Weights of a small transformer language model: tied embeddings, 833M tokens.
MLP neurons of a small language model. Each row is named by its layer, matrix (down: output weights) and neuron, and shows model dimensions 208-303. Each number is 128 + 24 x the weight over its row's rms, rounded and kept within 0 to 255. Numbers have three digits each.
Before each neuron's rows, "raises" lists the tokens whose logits its output raises most directly, leaving later layers aside.

raises: " after", " before", " shortly", " prior", " according"
L9.down31:103172134118117119124182140131094093131129178109138115172132104141126128117139198157125100115139140139112159165131123125117152114134093149113110152173119105094126140139103090149104157179124109146080134123136075136151104136130101123131146155096175097117169117130120127133131095102096116115

raises: "land,", " California,", " France,", " Australia,", " Australia."
L9.down1094:138137125128154124133120193165114127177139167170167129151129138129118118127130129147098168133155127141140130080123146086087139130159139112125140135169130092142142124149075151136120127100105145119127148162125078176161140144132131138124088134168136115140118133152102146119114092184108097149

raises: "arily", "ar", "ary", "aries", "ary,"
L9.down1155:115127125115145163162142104130092165115133120146125165110115117140105148151157151150114164152159158144096160107083144110111140124122109128147151145147128152089152149101132103134103112141132104153105144170119119113088113147172097159156172159133113151121125136143173119172096121110145142097

raises: " from", " until", " between", " since", " From"
L9.down406:142148137107116103127134116118124139136107145107138157114144134086127150161152109143124150129152126137159109139137133091136110113099123140168116103109109119150111129102122153124119141130119131130106172195105139127122137154174119131159130171121171118122111118160089147155164109101129125107

raises: "cher", "che", "ches", "tern", "ched"
L9.down585:111093152082150131112131135129127094127140109133155140097155132155063138120132177099128155143123162114166143124124130141149082145147107093086167104131140138154105104104124135137088128130132169131142141128118119093126154149160102141155139115108126146102134101117168148158070109155166093116

raises: " include", " include:", " require", " serve", " produce"
L9.down698:156125107122161137100093109125118138169114093133086128128174131149181155126133122128114109113110168152125101111163134153125126094099150123121157132133105157121138133094137137128118103135079144055110129194144160148163101146134131148143122144120110148167117132118101116142140124117107120112

raises: ")\"", "\")", "a)", ").", ")"
L3.down1464:135146136132112157100177142184126108118141118108147136101148092172149156147131143157114121150137179153163138078126124120119120139160129153134128113108101136157164162144070098122129141120102144153142161153113097145115118080139092124165135115157111152096158157118099110139127141073140120090

raises: ")", "a)", "s)", "i)", ");"
L9.down678:168147107104111124119117123134107131123096109124133131093121148173121125113153140110108150140143170130112144144118131134087115131188092134148150133140077185135150150153127171111103115133156138161131129117139134114109135142122133148141154104144143124135195135136096116140126154110145157093

raises: " chairman", " board", " Chairman", " represent", "itte"
L9.down160:105139077096122107165148080154157121124174138130144112158154134126096162112094172129159063102131140113164139134140169144126149102137137113075131137165151120166133137116105153105143135139136128118119111100096110169138133135122096106109109186133130101165153140114173165120143103127141150152

raises: "ance", "ance,", "ed", "ed.", "er"
L9.down817:134096141133135148111080126082124114126093146146080150112110132134153123141162129128109098108108086119158140144180147131127134132129081088119121128086107147145122125114141117161108091146158130153101147144152097115086110115136116115137139113139171129097112162116128115112150120156175117123

raises: "ists", "ises", "umes", "els", "oles"
L9.down19:136108146134088127108134171138127183126136094119145150147108126128124116114139127124091088101087125068151148109069122093116129193110113146130112133103093147148119105131128097124133149116170115100145168110133133118107145152142134083105144090127093136099139115122121121134114118169125153103

raises: "ches", "ch,", "ch", "che", "chi"
L9.down914:110129119098125121103104143134120115096104115149132122136115130114093164154138097121109143127122134114128136096157100106128150146096108114102100151123187158104108153108137159184096136136113147098165119133084133102112131147166122113152107109128142124133131112150083143135146120153146127144

raises: " 179", " 18", " 184", " 180", " 177"
L9.down1385:112113101097112104179091120080137159083132131134152116167125124077134155113140126131103131098117143094138134159090074082128174131143135134126147158165080116126127145145131106131135112097121117127125117127130151136133126114123151122139101133117125117068120174104155135157106101151107156127

raises: " However,", "\n", " Their", " They", " These"
L3.down1633:142123143111101137152139146147076077124115136145132160180086111145096094115146121077116151131150125107115120132102154140109162134169152113156110131114142134099138148140132129106121128104127095151106128122114105136133121120116146149126139134175091130108126121138129155101123107100090157123

raises: "mann", "rich", " der", "heim", "iger"
L9.down143:107139137107115152130113112097124108140146094117093129189138158101123154136155141149149106130084123190146133096152150150156156114113112107093115129114128116134092156161123142119122169143132124131128103090163129122134075123144125167119120138140091181103163089149129148119089148114118148097

raises: "ends", " wins", " begins", "izes", " makes"
L9.down1032:107111103131107143106111141158145129116129102111129099137109155159131088137103103132134133166132137120101120143123120091194137175131128111100111141114142136150091147113119128128126134138162114196109086188157122149115111124157093120096158172093149101099102117131107121129142152152158152110

raises: " include", " included", " include:", " were", " allow"
L9.down244:182149142122107129099087150128113140171120129119121132148158116152118151110149135177122089108123151128121122112127114168101140135104133149161103152120129161149159133119145163086124118111081125082089113128116149165127117108122128126127154122098112146113082185112131107092169128141110144084

raises: "ch", "leg", "int", "le", "ground"
L9.down791:150149165170144164140122165133100084129116162144102114147095142141132122127170180111086139167137144151082144097149155126177117140137107137160108147147121096141131132106133164153106118148062101148152134094108196118064095075102159090105133180148124128113083154120141148143107108130136127122

raises: " include:", " included", " include", " consists", " occurred"
L9.down1485:148157155156147119115162132157130153138128096143100126082121127120148169153142143162120104133104130143166109198097105129153141104153194144138147164142124117143134119142105104120192139126128136105157107154141136131121130120151123142132146132104157120128142121148111155171184156140116121121

raises: "er", "er,", "er.", "er:", "eration"
L9.down1383:128091130169139121125112138153097138122122142142085105170148151141129122131153149147133121134148123145154132121128090121171121104125136138143106145096172148070146119106107101136123137094148171149142129050157121152124120134104166162154108145117143172115124158091110161174158104113095123078

raises: "ary", "ary,", "uz", "ory", "ely"
L9.down1384:160094128106133124121166118134089126157145164112080140116141137153109111167106155147108127169126152151128166126087155176135133056118108134113137144144104106095131087092100123109171107141152114126113136150132157162128142135152157140104136105106144127136106134114138130117145172146122183087

raises: ":", "er:", "ies:", "s:", "ed:"
L9.down1095:115111134151102124075117110133113138116160135119128109135167166136147126123144107107114102108136123133144142101128100133120138104157138123113119164134143074125134120150158103126113131107144069119127158162102072081142149104127089088122122093140155167110152102159140114159100123154137126160

raises: " of", " among", " from", ".", ".)"
L9.down1996:142145138149117132147079103114124158144176151106090124140145116137111105150124169105160161114098127089131176121159153072124106110125134112115102141097129163134111143103113157163134107139113159124082100117144130153099124159109122143152124140139088123101124127114141105157166121128094130107

raises: " as", " into", " without", " since", " through"
L9.down808:126143136157105128121085136114134130162115159107115149146104148181094121111109108078135125133133136147148112125133134113076097139167097107140114180127129110095082112143163158133158118156127126103098152132137156112117095166150173126125148165119130119096130102138159092116152137155122139147

raises: "ly", "able", "fully", "ib", "ful"
L9.down351:143110148142116133167078161080161113127113135094070138116088114154140186139077149058093135118130172107117090102119106133089147156113130074116147120112133127198106132113140086134135095134147154155150126144102111145166121145113115113098095151164143154143129123110180089147141135117121137123

raises: " all", " trib", " areas", " famil", " area"
L9.down330:132142123135157151050128130161105116159113144187116187171125115102156140118110135151141135134156137116157086158112149161135139137134133090127114127141067124121116123116132162094145118111102121120144128110160106125140108131149156165142173121116110159153148126125120157126152087077108098140

raises: ":", "s:", "ies:", "er:", "2:"
L9.down93:143096145154100118127150122150120157145163145148139106117142124110129180121123138099083142106139112129117144110136123128142153117107109109147079155142118086126145097106148075118136171121098089122132112157082093130176087129126121135134153142130116171110179121113144182176136113140135128187

raises: ":", "er:", "ight:", "s:", " 1:"
L9.down621:055127146105086162095153110128154168155151137166114141099111149110143077120121174133117195149135124111082136134120124171130101107127100107123121171124179121114094128137100123155099143109123070144118174127093119109141121132139158122135136121095107131144149126143107122128123138109105125108

raises: " head", " chairman", " Chief", " Chairman", " president"
L9.down2001:063182109137140155157142128113136107108134158125099112112109107126111150102148164121149058127064108127146133147140166133103122063131168108126146141175098133137118080115139114126114115119115143115149092148138087143083165094161091071132121124124127156118167128092133155137148169129135161118

raises: " 2:", " states", " 2.", " 3:", " noted"
L9.down72:128109164138092142115129101138139138130114113140149128147160142144102092158086161152090156117146122158096145146094128106143124102077113165101131118156158093066151158124101128076113158112105120110146120156098127145123168166135104123135173138123143094129149136149107177124131141147093108117

raises: "un", "uns", "ung", "ement", "aughter"
L9.down1887:161109142146140136182128129132136100142108107162061088109112148120149123081107156149164115120133152126148199105145152146122126145173149092154103179136107115147073075079140088159170139142092135091089144131120081127068141119099172114149161149144138146134149105133131149061120163147154117100